{
  "num_hidden_layers": 10,
  "hidden_size": 768,
  "num_attention_heads": 12,
  "num_key_value_heads": 12,
  "head_dim": 64,
  "intermediate_size": 3072,
  "vocab_size": 50257,
  "hidden_act": "geglu",
  "norm": "rmsnorm",
  "norm_place": "pre",
  "norm_eps": 1e-05,
  "positions": "rope",
  "rope_theta": 10000.0,
  "rope_fraction": 1.0,
  "qk_norm": false,
  "attn_scale": 0.125,
  "bias": "none",
  "tie_word_embeddings": true,
  "parallel_block": false,
  "init": "uniform",
  "init_std_qkv": 0.0138,
  "init_std_o": 0.00308,
  "init_std_up": 0.0138,
  "init_std_down": 0.00154,
  "optimizer": "muon_variant",
  "learning_rate": 0.00671,
  "lr_mult_o": 3.0,
  "beta1": 0.9,
  "lr_head": 0.00487,
  "max_grad_norm": 2.0,
  "warmup_steps": 200,
  "schedule": "wsd",
  "decay_fraction": 0.812,
  "decay_shape": "linear",
  "final_lr_fraction": 0.0,
  "batch_tokens": 131072,
  "max_seq_len": 512,
  "doc_mask": true,
  "z_loss": 1e-05,
  "train_tokens": 1064000000,
  "max_steps": 8118,
  "dataset": "wikipedia_en"
}
MLP neurons of a small language model. Each row is named by its layer, matrix (down: output weights) and neuron, and shows model dimensions 192-447. Each number is 500 + 40 x the weight over its row's rms, rounded and kept within 0 to 999. Numbers have three digits each. A neuron's up and down rows have the sign that makes its largest values positive.
After each neuron's rows, "raises" lists the tokens whose logits its output raises most directly, leaving later layers aside.

L2.down800:515501479483483491568552543455537489453423540567492516538520426471480393452480452539563559568513482489500530535515506501459510527514433494439529512502473533419486532501494545491520450516511542520538437553510559528402558512487549546478496507545542477496498523520474428508478545449409457537536486497508497419486536485513515535480517529520507455501519493506508465585477448479523510493531475486564486515500508464521477413535556515547577467489544558531512482484538510512505492595591503484502501500565500533483487569557414527517446567494464490522486488574406462482497498464491489469534519558539482465470478520540531500519512489501527495497477477463563523478522473514458525545528564442507490525492551507528505507460501446429484485492462540602536507519509507514480415481500505
raises: "-", "–", "'s", " and", " hand"

L2.down2837:474526512443537475506547533521557592555458547455453485514571545527523465569518518555518557523542522506483481515541466483426440544487462462494534528390423459482555483515508509469525545495490496554565475499497498501528467452495518459528508515513460428453564447442498503532490484494449468527488504518542521533513545500519487534382518471485412487584536557466419564505481490456413399464522480488395497509491421522462492448485484421567467517489442475493503455508519467518457555529519519526449489630560511490485515486462477498559569512519530486507521535486488556525463498536519521512482455538455522463431529519494441477546502533517444480486466458508520498434497518520487501506490433483438486493511535496528480479459457493545529577572543501422438596460515475587518512495562523
raises: " There", " This", " These", " It", " Although"

L2.down2061:455442483550494536512469531518459507491489531504510475482510508533558510535442505568548507491496505514464455496495519529557550498477509479509535507514452523486514480553552450550439553530562522496503529491513544498551520427557583534491445457504499528401509546491434467537422533481461544459539577496560508609545471480515502570521485545511492505410488518496544530520531476497608435499501507466523448482515521424521430502577539498469517436519544566472497520484436503523398420499498519425456483564517505497511499533527574509435553458509609553510561480419408505488544485536493506498501505509459498513411501553505510572432478487586411472565503509461528498509529453402562526484548504467519476465542452484550506475475555531532557575514460545503484455504496560506487506496476521
raises: ",", " of", " and", ".", "-"

L2.down894:480460504504476515572458494526506490538468492392401455501494472475537393488487520513488574482455489489519469566565550475532472527468458498479486489541448493507546512453444517420481546518568526485493491511527518458512581494526471455478462492551512437501476507463511426499505490497598456460463484549539529484586504520508512478522515558467531495397468491532515519462528569501515487574525502496542417498537505475504505513507555498552544518488553502461478479456458513463528524529519493476494517453510502552526518494460451486465525555513530540431568481523500462470422486514521470504475553533465419471461457534495472574446468576560498537514451523534428535513485514540559483505488532567479441510469546525469493563548552486501577454496501469504503465531525471509477528447481489
raises: " such", " are", " exist", " were", " from"

L2.down639:466507580532443469574518543484452492496506569461489485475546488528567473478446497469473441515546505529447488478544529569495487544520577505470484527518545480510521484432453503582535515488475516484532471449508539545440476494516510492491496576483491514466484441520486479495498476543446472517470444473511502449536511523559458484482483558478459507503577429487526537527529502418510439474509509478526541501522497461506471461461538473505520507473452554534447492524528446527471532512500454511455438475496556471540510593494565581479432552499436483467553462496555443473458530463509456474437490507506534497495569529561473579537469464451495459475408479545443439550454554506494500573514485493505482506494542472507428475534459481579417479502451443515491481513511473476430556473512494
raises: " Party", " Rank", " Candidate", " Year", " Place"

L2.down2553:583509520508420524459519557450517536574497473526517478494552485466503525453593524562517504553591468460418520490529522492500503518506433485494544439543412480488531521474544388434439433459532433485541454504585455480529511486523475584527492514487452558507515493474535517463537523431486521585497504485507454503513446509513530522502506470456467506541500500531497497504598503577533511522555565500518505551518474546573501513483593511524510489498476510521531518609506493468497493420552535516546433398476386528478434541547418549473498448569624474506474465541531503542430447477488473455570519543575510573458544500438542496531495487498437426496486445529570497496457591586475445491513489502406509485578516535456501541532577472523493565517458506584454539468469502497520462498530528
raises: "-", "|", ",", "\n", "*"

L2.down2466:471509449444479515523548564510562500524565471494512536517431526444519514509543582513492552478519487475538532540524523545448520491477563415536522519530524530583495471527441473485562450526489475458429497543555534469480486435464552516601555608496495482438609511479544428486510468536446514513522464476502585489510567533516433479523496533462458512550490503553442483478557455471529523449523565512545475523467492526505494527509440527526477457392502468500447550547544505527455528502514526541471487483527500494522533491560414543504561550480458477470556472476588487581534423409539481452466576453543539460530441513562548511436522410476482472461486475542510513485526463510523516533452504477530482470497506473478443530575587475557493511580486606522574571545493561467517572494496556
raises: " the", " a", " and", " an", "a"

L2.down1464:526477497485524459495570522510501453433470515532493528468536532489455476451469492487525527573483452482455516578474499533455510420563536450586504492520451577532509499478486491527501544518508480535465511421472538560526598517461457539502569450512497504406513493475434443549483469504538453494469497490431426440498455566463476448547485503490453472529498508565593517485477490470518434523555496556532516453464472606487526514485513516529421474542507502535477421521453432481476536409583560537436455536560468512489477548537512463507491618488525455557561502486520460449513429535486495525459480569597419515524390449426516524563509568444543528483487494546590528586467526498525556498493476522515541511540455442479456518502485552454514452437523543503578427523538498526491472501518531
raises: " in", " to", " by", " with", " from"

L2.down2174:481537430541517521529482491528542599457507421529501486507518457456503552511534502524556527508484475514504515395571504521456456437488482454504561486481523477561441495501531502509452444425453482476424544511504534488490556506473429450423556596465517551460465501436467474468527466504475506516478496532455555539508465439450486527469514530505519498459473502542455476531435460483514467432480482458540521540420494477512485548513490514477505497495437447573471503559502512496493492511500524530543492454514494564434575536531495440514422482487467503486472520493516589508483563493476481472485560531521494559475488468464517448516479549439477550511495563447553530524423523509481482547523451490471515485577472482512494519535497464493516465489545450543540451545516564468525579507527515
raises: " the", " its", " this", " a", " each"

L2.down2376:476466619505505516498518489522582529499460468529498496476523503484406441525539466500492433469559482539497512540506586527534499481588440508425450522391519490511479558531484474480468552537465488441470551484506494521483481554443442430474506532546444449497482498502512484587501527492486510566514493451485492509489561521504523521534541525561462520480513469472506450537461535466510467505484478435445455499566478501435537456492529467526513531382457517484494507441531589473530444518497538485512487535578550521483528547504526516532540445535501495486514533495487401514502478564510499447447498532464542499502453538494537540466483541471505503527497517520447438546499588494469434539538498483526490568457500520533555496557539455418539519477491560429507498502501487536505472514505518
raises: "Although", " despite", " when", "While", " although"

L2.down964:556488557459495587478537412544557542547530516530489513553470444462420516606475545521513449469554538559554512477507525476456497472514526495442462461464523501484504478484516568477529500515464595571459492520468508462538527457467521502543568493537479523482516542470498450542477524515565533498449468517483539512535470549483455437395571528486456438491488586508530474533440444492531488489549505505449440529477463486536586562490400483463501471564488545472472439504497477524506609544515514435499553523467500467517475515505522516510566556506510491529509509562574528478475517500443515426489510536521433476533406483447583554513554543539545499487550505523496515561474523471520508488428489518521568543554493482496478433480502584546538518535510525486472537560530478508505485542473505
raises: " the", " them", " why", " their", " these"

L2.down1672:603486493476495479520526514575536532496500455475587508517479490506492500540470507479532479439555553589555498555542525519498470475512551503511495485472508496500551460454498491528546513550496506473403520494504525487536529493424437493477469503519526483481481416453509528563507524574540498455486503437516502485420455527489467469518501498495525580510508551539504508472514463478483423461487490432519458497432459524505509549517450531491506519458454507503477473567536556426522517491514533425485563567468474486532546477465486496479403508507523485493469484455532565473509435511542436451494487552524479486550484503444479469515524549574541479516474506492471467554512465499569566483530536501527483496486516494577460499502443576461500517513426474467455468499493469567502460385503491
raises: " the", " a", " both", " an", " each"

L2.down2056:429491494516543542496460409515576521523534592462487490547565454450445458545434556536433466511531477573541552499478571467506500489550476480473499522552482454524487519478533600481479508445535487525464447495480507499507455454410463476509484462534436485433451501578406515571508545545512511492508562483534564513464482560547493432490481433487437503494504488517513461546557452520565449519465537502490452448535469490446541506483440478477480549424524529524530496588445518522576544523521511477520528600516534485519521507506458545559539541498477424480499520438430514466476573467466499504498486546576612527564453516467543485487483585474551485443536475480580514473463485426482510508504552493526447525447550528455508449463467602545581529473494532448483479466540527504525504537458442
raises: " they", " it", " there", " when", " he"

L2.down184:540531464508521554522507471446511437545493482542511523415473571558562459481504533552568546469479466448493488469530450502511570499507473522551510444539511524434525465484466577534540464497516556456427489503525556464522539445515568525535484539430519517435463465481540473470507433494532499426446535536560441549556499485468476510496532544514455521505477500528488544461552461514465564525558519555436481507455510502518462497492519514585513495544544484486450511427492500506472379442518543455508483481503484352528490478492528462491534571498528562492528493549549547608463477488501541514485512553463473487513451544538587536474449526510536460485459479475497495496443475555503518482484455506430517458533565457479500489479508446478538461495535495541536527526467542506473483420497496
raises: " which", " or", " and", " but", " &"

L2.down336:443451441463495543487485518519473519450513533476513482491555452533487545575459505450527420458460570522504442469514484434532474548592466459514459451448466433527429488522485519441459544504509515501516477472423518502484521465507486453554463516501509565519498473521512453582498466497496496552481481501488515493487472434441549440496557549501489590479450504578582487482492555521550491469475494482491490515457551445492476456485472539508473516509529488556509445622450508560454516558446493518522519714537550531510522522599534506456543500532472457572472506459557501470500594509477514454477511479469520477455529557527464502528529504429423434484497494477530473484465505447485439553458550499526533424517471525499500531583508515464504519518458509522501404463511474532556532484517559
raises: ".", ",", " at", " of", " in"

L2.down2694:501504540586562466512480499532513481507521477513522570441502506495445483521544518518565499366557512521549446494468486476590491519557523490536569500507545487496494485523492523477545545399485546526494497495532500473525471565524459586417518534529446530474515498529529522451546438513481503441532521565494498499529446501442456518498471519477406516529427513503480555539598550490433460457472512469533489436486510492578535528518547522573465516500551547519466501561506474535468484535569466495525508474562491552459499529469523482456469495513452558473519507501510480524455515439528521544516526518499511539464520531531527505521461519534487573481522484517519479516490525546494529522514484410447553509490478482585526445544494470550515479448512486561543429439537510469526545395519560
raises: "-", "==", "===", ".", "===="

L2.down977:419514508509584544574476506543478494479526515525535532517493509471502493514511450503484462468479496543505554480473494473526510497535498466459545528496449503508498523502618502493519517555493544534536552503510522509458503514421454509531551485481573488543539533468446453605519510515509501560474489501529503466475551547438481541445607551519428489454513489499491470493479492517528556489518480513496471528411466525490505547542461496482561512501476545539476589560503463558495546481596513513570528703540466432475509447464513556495522526517507489517482492467578492553486479456441470480533540571527455403533544526562571437455461407474554514494534463502464478531449474494489535458463432501496537497525511477532429518551469471514502473564492594608536422451539429523592532563506506
raises: " the", " downtown", " person", " each", " its"

L2.down720:535522489429506518489504434509522486534512553596490535493487529461496559556570475555556488566458502498506473494520506520540461556451447465461383425505582505495466508487444563458577499483500532549511518463419524470469507519484512468505491529446500498505491460451418509580474509475506497510489453485533458461533581480485568510493501512505490540485523522482538453499494499492416464566489507475511543483476552500508487526509544537537517516463504528486409513514479465438481523465557416491530589611470489539584469507510525531538448532573519412524544512509503498540448442512462487470541529509511491473543395532450586586523567479449600463490458425485476498584427476485507514527441509505478555535495502522508515428536519484506470473494495486517516516480528483480508478535425491
raises: " their", " the", " its", " play", " action"

L2.down3021:528580550531503522427486444489547507523460479514477576590548491505471501526501444488473557508485518561451537526508521498499440402447554539489551483500506524489474441528582445527482506560520458529472531534560543514491453542461461516530456512456422496459473506596517476499505511518489495486568543419518479531531512460471467535482509577485542505512470546470525522490433498513515555410429476439402496473496497551571490588467496528493472538552478474520442505506545584437518487527490497459514545549488489446487511513501516441571512462491496480522462515519547512485424501540415517476472481474509500488520511449543541464474479500524570536541496475442503467484427525483467514473524498517506499501507532473566474508574501582420448510428515510440595491529465479469521404513447436
raises: " Others", " others", " rival", " expected", "ice"

L2.down614:485496519494489523452506500582553488461473483470569490488467482516527486509507501559539493487547440482472462497491487507506439495467513522536433409490512450525451523438511506447530480494536458472537557538508540448534543497549460533424500452455511506483565455507491482518546583561559484454455465447506497471516522517561521551526492522488516484524402527535497496459443491461496518473465496408445489444498483545520417432533553486494479529524571483496475489483569523400482528528477526453543453506507464492520420525495477524544443481552564501596530511509560532431483477535490461457517521527477490511457485513504431506494533545498454520466469490534446497525451485472534488529486545379543477529466465537528590433509521513470413499546499516477544559538527504597480429527516526
raises: " not", " be", " never", " being", " still"

L2.down1709:520483407494492456550532515531455468482513491498523494537447621538524534409473445453394519472470622488492491478436525455528513483437490523491523510606565470475551518592525522575525467476496494470529575525463513488479496489584473523521519459486602443503511476478462493478490512510428487527462505509456536504489526469451519500545408472519467490511467411541495559569449485576538546500519545528460529577551464461450505509489491483464480523537404554489454534483473524497437505515477508490429494423483516518504432529554513565578467530427579475574527496484517440446558432541503522491472549471474530540493510464466516476539557484478469507489450519532536525483486545503532477475522500536552469496467497490497481457589597491509524617522542533467518452531501426567504494507486462
raises: " \"", " “", " '", " ‘", " $"

L2.down2495:566493549466511555557505523472476478455579463525483472496531450505552496599511570461478491513468469488445523501506504518532537497514489519495506500479465547544562518542519500465518516535524553481517471525502526451477549552509455521541483455523426547511425454482489440540446483453464460469469520535513535464540498518530493522527547475479539626502470486447554465454474527456493495487459503523547514521499504515532481464554480519520486512519571509504535424523474484494516478510499556532595468635474482459501507488533467525531482530466593512428562450553425481456507529517463476475468488514466448506502443506514546489529439526528491487485545494452493490452588446513577494488506403501491421515446515506554528574554529626446505580537540484449643471505544478503542500417563601
raises: "al", " in", " of", " with", " for"

L2.down2155:552499453451595479510466477504439504516486536443521513526572522569551496503504609513475514559516520484560499509497500430486474494499466539492462443478543510454569507502512523542525515501500509481509410463436553456489504523440505480580451505553530510504487455425518431539506509510501461488540474459540544470470630460466599533516566484475456496520468522514492390450510481475493499460479452535540475501551523498478464467492515429467554501498515506482488503526515507487504530523514498535549512487506514486511441483502532555496464508437455565544511456508536498455536489503550514543544492457476359477536491487487527509573489495513482509444463481504527483496475453507600493596479497490422443500485512524485495541499471530563481486559494509491529497567480481514478541561472508
raises: " be", " go", " give", " act", " have"

L2.down2427:488558537497498468496504527499542508528489477504537483566486537542455476540473445471471501517565529509499530531471540517498536482526471485447509559514486567468488440519526519502489526519441469539469526518557529426499489467498519424477524438494426498451449515456464465544471464562498445551484514513490531474498493506576496512491523503443501541594505543559482483514518539447472477414499483452490497507479479488447573448547521421526457461433528562574504471551497458534505508426596487475458497552578539417534496586521501515503497547535529506515534518467558469505517514503477496455503434562559483561528437460470506516529525495504557486512492498520528477460439477490447474532468521498507520582495475426530514482527533549484546552457526472486475397552523476470439494527478547
raises: " it", " them", " these", " him", " they"

L2.down531:497594528475446536425437432452585523567515473570496545494511518504587485464506469459515479494476530535489556554460477508473486402470453472554493493478509515442490520519519582429531504501489475478479528494518572483493502505487521506555497509519500496480495505538636537509481400489531518468464538513554416539500503489512506455464524439492531473480470447540553507510527543478477533513474529524473486533504501557499534517485514486469578502469521464474518532467526515520475402494490466552497464464509502456450544515485442455481516536518474470500464451451478459507540504437530483549479522506540452435490492495484435555490509554501532508453537551516493533494516521507539569510455499481467531533544567444518466532483545467477499479519511502549500535556508587440438417371532473
raises: "600", "pine", "team", " however", "500"

L2.down2465:500508498473521512544433489432559513521500516515472533538444595530437512443478588477492493581526477485505458496481538522503571479498452459480523476563535507537509532457527455484562420574500563475459477479514457490451503469515450527515524528526527518491550489501473491511499439524559500477606464445479497560553528481467430486485483518549494456556494511496467459527485491516520455531466429480502484524435472493520502499464503531522512501515516511558501532450507520479478475435512496479501528467515472472471515433511516511530480558493528539518520495490552515456501475550534500485446492522571606479532469501543475473521535482480462532492476487586560574518518550518515457452570547552437489553536487447555535581513559533554461516520504459472531525503510532506510482521525545
raises: " and", " in", ",", " as", " which"

L2.down1990:542473544499511522520496480526507507563488544442461501445507534450474444465572464564502439459448488479491474543533528513512484558547539549473492472472474527514523481485532522458454568424517458556458496567532532398578552438497522441506506482513473464478420481483439463531561521413491548525518462521509535520540447467481529474565512581477498532491440497521492537440528518530496477419541446501507483500495480490491474474514516505497564490488520551497491545439500473430607541507557526504520461406501507555462498496498501493450518530497572557509607465574489439511447492507500559500456585507543448563436468522556447542446494572563484521507480521504482489508590465464585578501507532518506400513562507494516492562533505504493600458528550429530542486542480505552462520506431557
raises: " such", "men", " are", " like", " have"

L2.down2773:508508391426470481435503494531458455489407570454502521529438530502448517506472509547539495494467508515541502543593534486569532466490528448483523509532510455456535503493533542427520488625557521540428461476478554510439583474468483543467441526409498444467490543495509447486435498550487497433493552493544449468439534493463462480497464502482537486420467444498498435615440461548498539524518508465488506586524425517501549477453515527565494487487452533488498514493492470482531493529518422546525545444529475495447547522454543547531423559433457474511533524524460485542480509484509450547556558521520495512543490453528520509515498460565564489428427487470535465497478505502424588457517479516566532505466540464519451432510500501410551544512538560581569563490502411521412476502447504
raises: " an", " a", " another", " typical", "An"

L2.down1552:482467616529477550526502536524585488500467455465472463409527489499405451513567486507478497444447460489510526552512446461520556513499502533507553447514429475436433499496519457484506537495513528511520485586549515454473500572480520484484442460472501506444481513499430539517513535518527584516530515525520487475541442443486569576496488531453477511471482515500412469548572468479528452503450537450513544488493432493477506492484443500522452560491518456445482523548513467521486479516546535503513497513424410471531443481537536544481514435463455521478548500518495510496504475454432510525446468494536499484510554460434479524510529536497447430408523512459482486498476510498457533538529535490479541459439523469473382522465499478492500523552510530519512512459509522475528518557500534
raises: "|", "==", "===", ".\"", "Other"

L2.down2758:496467516525538545541485446525539552529533512521581447599517490491445401460428534517551526476535515542521463528470565510522474509471499538463493580483531532490450447552520478516439464509439447529455541443504465479491514521493539492440444580589483538463447473568466404591503499529505494521486449487445541538492495534565490531512497542557498546472479506515509545500447444518482550426528463542493483449504495430450491501503495439491436515447492526513463484530515505530482510520473527457466496658471477522507574557507515504528507517521513491464506466459569446482489447480479522453484475558526505586525509485505469567585471569531553492500479516531503498565430458492444491493527488550486504509599525578522499522515507540499588539486504583470520480459468477507526477496499517
raises: " if", " there", " it", " why", " whether"

L2.down760:542484466525481494573513496514526416552465543537514514550514549408502491484504444505485514508511607540539527445482556528488497527460523518521570560442550472479492514543505510502473533463468462532487493487545464500441538546499435506495543549475560524532489490543501431522556495546462508530541431490535488498527466557427466509527537481548561515512492482499491506513523456448513525435528472541450531488557481504467509528555530508511465509485554478479507503472448511574505493462523536458475568418489509538480458500424505522445470562481485503475473557463498460477504500527492538473463585497527608480477428531491432529486491573470510548473505530514487525599528518477535521523568373514612546498398571471526526417492550453556575473426472542431467458550542513472485455457496539
raises: " \"", " “", "There", "The", "When"

L2.down875:512500546482456455503544562437496512503575540495612536426467452478520445589474492465569548480483491454505476531573499473500484512486445523465534531483465434521511475557562552498452506601588483487399544487526465485564547510546518505536533500510456449435513459431489490575519504501525477499493525443556470466440540526457513585496441547504571560486536497528476538506517480496546553457500548504533517539549511511537480524509517522493474467445525459480500476498543529555462513481496499510574527708496531540475509553521530499532478563479538532529576543524583515451521411492538512513520419480506441485547455481516520477527480439498517481517507459478468481486500449540483518524458441558492472507553503517531536448509492520388519503474381441526520478471488480463456509476547565
raises: " and", " (", ",", ";", " from"

L2.down2018:496573500473554502501503475507462560514426489511579503495531499472478494536531499462537442503463537551512527492489610533540490509512582517532458557499452559512468439540556561543502542489440492502461446564477514450499551464496455481517535511488500570465462522511498511580535486503557523504454461553501536438488452562513504544523572564525452510519456534489464446475495462465520498486582511483489427531523511440553427386524473538551475542521515563514475500559500452478539566498505468481466502478489481510510484506497542492461446555531415454565524552529539483474527550532545434458555509497561508526555492528528583474500481489538515490535523483454516424437427481490489563463516500524543499461467537531496532481562532501494491500562551547473406501470540556516568453482551558
raises: " the", " a", " their", " an", " contact"

L2.down2190:496473515491503522574480491543506515536506455512481486569445535489521547508561506480552484576457445509533574519508576447488499475477454441502487475520462501466491479507465508520506554508460488514413522488487575480524536452527512485428474508512513519413510514526533468556516550505478461461475501526492503522504482472520513476539456514458567474486529422520520463554518411409502454492537430486538532490539508529523552495434434481531467482500557494508515468411537545484478451448586480520505595566470516512499431505432478560516486554511544475514585436512490483542455526445609491519518516555533488514551555537465520543552469525546518526439536504512569591520521487496511531513469521516530455462554544447547508496506481558442487508487566476546554414560483504531555487478449547
raises: " the", " a", " an", " and", " his"

L2.down2377:433521534423492522493575522490492459530478552512544479463553474560487482506468501536586510521510483483480532437506454458521548461443557519590541524484496479542588565471552498534539542423479503436460543482512524490515607482552393510418524465524480462495506515508512475519470454482516436535523535491523421531516510539590479476587508515525538457463533526491544553477483495452542454442543439536536465501459439506520455501464491498490422515468606522495539440493494515463488513475535496542483614549449500471455489541519515472545474595496466500530569525478418483452483542513486506457495564527523501571516456524510547510502489541521496492448502496507550441626445564569536479523460509535516473481576462454473557478521495476517449480496428546420498486513555461493465493591484530
raises: " not", " into", " to", " in", " their"

L2.down2529:468462508510554492458474471525490541480559552494465536471470434449510429473510472604502459490491441443471506475509525538471585489539583456497535544464536530484502421556527573509463480453488415540468367473514512513493528554456509503526442637466473529425528490462483507476503492457451483452488561541480529517526474521520533527577554481554523493574526489510553530535528503495513478495558515490583446433448506444510513548459560486535544521405497517587481447471540484447484505495505512497505461640512489551475515506550480438521532468522494500546482527528551472466457428486543511475510472438475568510471479505469494489505545506506495521533477503555614537547440523560504492517512503507489511480541543494487492537509470491477551567398481499519545453536484560405432510472496509
raises: "-", "–", " F", "/", ","

L2.down2142:476532460531582436490584553451518492475563491450502456529557556464547439553499572585504477487529552537419472524445417466532476465504547478534554564448480530492525434443480531460514503482516471479486523507486541501488540517497459507501526470525478492465503594464470436498495493495525518503502521511536414458424536448423481527519522505455516454502428506515516570477499532429483490530385536553496485502492537536502503455509570531502453476533443510530506482515509500525532523525422497594523546577517483576494495431529441493484467615492559479444506521513483526461539481509436541564509578505505426497601466534530479437513518490558479557543539481517523476504496511520502508504448460481544605500507577561470469516464552489445559460459432486465543421516528417528526550430489553
raises: " into", " onto", " to", " out", " further"

L2.down1755:519460460448497497525516504490483511469558492412478449495578538493512466525457483438549493514487454533491550563554534497524482463491425472502565566499416551480505500525514482440492550504493518451541500480473503548502460553490427430527538467490514518541523512472455484473493483446544466491511492460473489487538449560471493492464528600571483523454540534519491566534508424422506499512577514483516506465536445546515525492525495554531467463507524522545505490476485427508498489488518535440468570581524505504485542502454566482520497528453526528538586486517436462476475514452454418566478526458515475506560509480483470509526462496468486465495467512530480575554455486493560462478532451518485502480482470548475510503461562436501521562478543522480498520458471528472492489465484512
raises: " by", " during", ".", " in", " with"

L2.down1545:523484447473519475474511477451550517492494489545498496507566498444473514442485468531490532526428551480473525503491518534587493404468485432543467489490485507484539528468539536429485488479443558438448517497537525456441511479463509473516511510530483473560521542547434484458457514525491528484520434524455456524561512498451537451480526590456477506515443501458502487534510471582442431609492558463522480451494521475563435575468472529456565490456418521466517485465551455504505472493536583474511486430531518520410529449550481463529499461472520479508490450551455564577452537494527477445512454469488466532462486486472541496552576521551550471436542522505522530544513546511518549536475506518507447514455555566478518528483518559446592516468479507505534465456474505546542540571467429
raises: " a", " the", " an", " as", "hn"

L2.down1236:526459484440517516432516513543550515435509463483465534506493480472500435571451485478553464507486481489521570498530540493478551363507464490566529503460483521572483482515462548433439504433503518534557508473475528481501523433450562528476516489592481579468511552495485480550530508462547551491518537549520553464556508541446471460499438543498516531529486508480584566438483427455510445378540476432476539476501458518465528427468517473487420569515467467472444433563448509474457558599528528543491550538514512550507450505511497469493525455468512511537501460507536563448530503441525495376507501597513523483495491501569533497508514572546522445566495492560536439438386537501568499511595486575551507437563481451454525516470501568533487502499545514508526443511537462542521485498437496
raises: " by", " them", " only", " in", " just"

L2.down491:516484500451512489608506480507498568541505469482515509499515546533485516473467487526483483441499547498505495498482504490586475595520420516457471482529498506537574481462511530495527489539462525508418545531538499437452538460520487499450481560481539565473503469519554523514538474549477515490512510521535418565556479506436536447524531498492506486469529460519488574466506423497549488521522502526517533517456490461495446510473483452463472471484472467545534469556523532465554570486489478516447483536482490519546474541529505460571498527541513546492514503427504429488494454508471411483481553599512521538443456535470430445528490513495509589474533486461546536534386522494565559530480418396509538476551446506484449587525497489503503510510543557482483474389510493602420521464495489
raises: " the", " its", " a", " their", " these"

L2.down860:481447450481546508575535515511507430469551464487463517468372556485468519483466475589538503461465541507511506525502479450534512496517494443492550478525494483475471470478563466493506441520510464541492585501514544500425467503493523440486463500468494541543490533545446524494516531456487480547502476473513458518500476505500407500551499464450473471481463499510496526458412459433529437571476509464470489465523488503516501576508453436529480549562485449487516472506474516419455500483479562488528441554568483545492427469463450523500561528459528373471576523466554495510514457491519448438541503526560471589474487574548476507554550486487556484510545423521498555539422516523415497501415545542483539507449560491497498519469484481483522499476483518468501474485540517504476513496454496
raises: " his", " him", " the", " them", " their"

L2.down1922:484570566453455483491523498480462528467520473522466412542519459483539459537481499505494481472522447523479536452512528501467474486539479495467487529479445491525502429558543488510528594530530523541479493512550424481530495529468472463488561470579482485464409517559522521557546510496516494516517550544488513493418522549433404496530512428485465450535431501483498513519531446450522558500539510527481513437515556489520485480512468411544506527451441464519552479470495525521531522545502524493513477647569526549572471550443465491491491560472456548509474553525464524439498559482454506500497485501446564559472475455548515543468479546565525507499455483520480527513521505435480533529510562462569514564462560515463492516506486523449514524444490439509504484454560486507477554453459422
raises: "ever", " it", "When", " there", " we"

L2.down1542:494507536500374517444452550433542493552548514552572472503527488462490491477534520493572515526488510486479479483548569512491496504481533509543618486513515496523499432534425451483524525489550519518527488476523467490538513486433525495556500498512561549470556454584469510495434554471481549508496497482527527490478537482571578508517429416439449552514435494543510493460498516407501528513456497490464538472483535501528522506498497531462544509515519462551459520605535513493481495458621461561612540591565534534558497463545519521525461452457526474575548533588504495540503471509473448534461513482415554504548442505500577529476514505503540511504512488514449457512491486511472525463471543531477547489542550573575498503554500552495524493475478485539472520387552456449488567476492514
raises: ",", " in", ".", "-", " ("

L2.down1061:469486485531475483582463510458484439511456482526544514503507518513502408546521562506447495449492499509507462528500458417530501493536556520527485528517618516484437521530450525517499452543524481518588511422508568504577538525492426468600470464466524543556460488502505521504521544507518449478543579426521467590525534508484501519510500481429515513479485531467507474486408500506457473493542419505545492451502499497482440492483506479461498507497543456496498510534507490469533464469431518578478523624457485519482432445514486490516506543461445477509513435522569419403493485489543462502529504498384476545507459518468455520552492507552534407523509540530520434490482536502547451504478492544459495470539513525508553519552459499523449489494496545483578470466515418486482448513464503
raises: " be", " go", "'t", " do", " not"

L2.down1265:412489499446551473523592462489479464526417521461533459501563453541508500528515540515545489489513513469459551548436533501530548454476526477520482392481449552501432583494472475503449514492504573457561443447546494560585447523533515525538512500417468496474470455454511487489469479523514500548551528447617534465500495494512569445548469484536477499584547596530467492495462492448480455507454524468538525529479512531441486487543535549532580554436429492525476463498460478542507490505530513552562449464502425440581510508533488546528559579509589526542504473490512529526521458522441547476460493433487487535401492538520514534508428472488473447512457510459497555534498506401555531525413477574500501539559498477502472553475513550570573538485461476581513508480500502507508592484584478
raises: " –", " with", " who", " of", " and"

L2.down556:501468458592511409519569524440523479490453446521444546408488511476575546437446567422517532457493471509444524514538471502432563489480465507478508539470503489440540520427502540501491526493488574514438494478511487444461554457457505499573515489503475457477545470510472443522500463481573519489460437484511517504458511566517472542518572497519484569534522527571503514492536550447561437488498568476488514545459532463503429527533589506494448582484469437544527533505496511475526474504535546550487491622512469452494539447499467472487509543484465459453459483543497541465513476499544472487469510563477468557525538470518507474468522471531399475487480468531484558493508499497456505556472472503486510565519554557499517548510433456519542489531459485520508472483491448427474457458598468
raises: ",", " (", " or", ".", " and"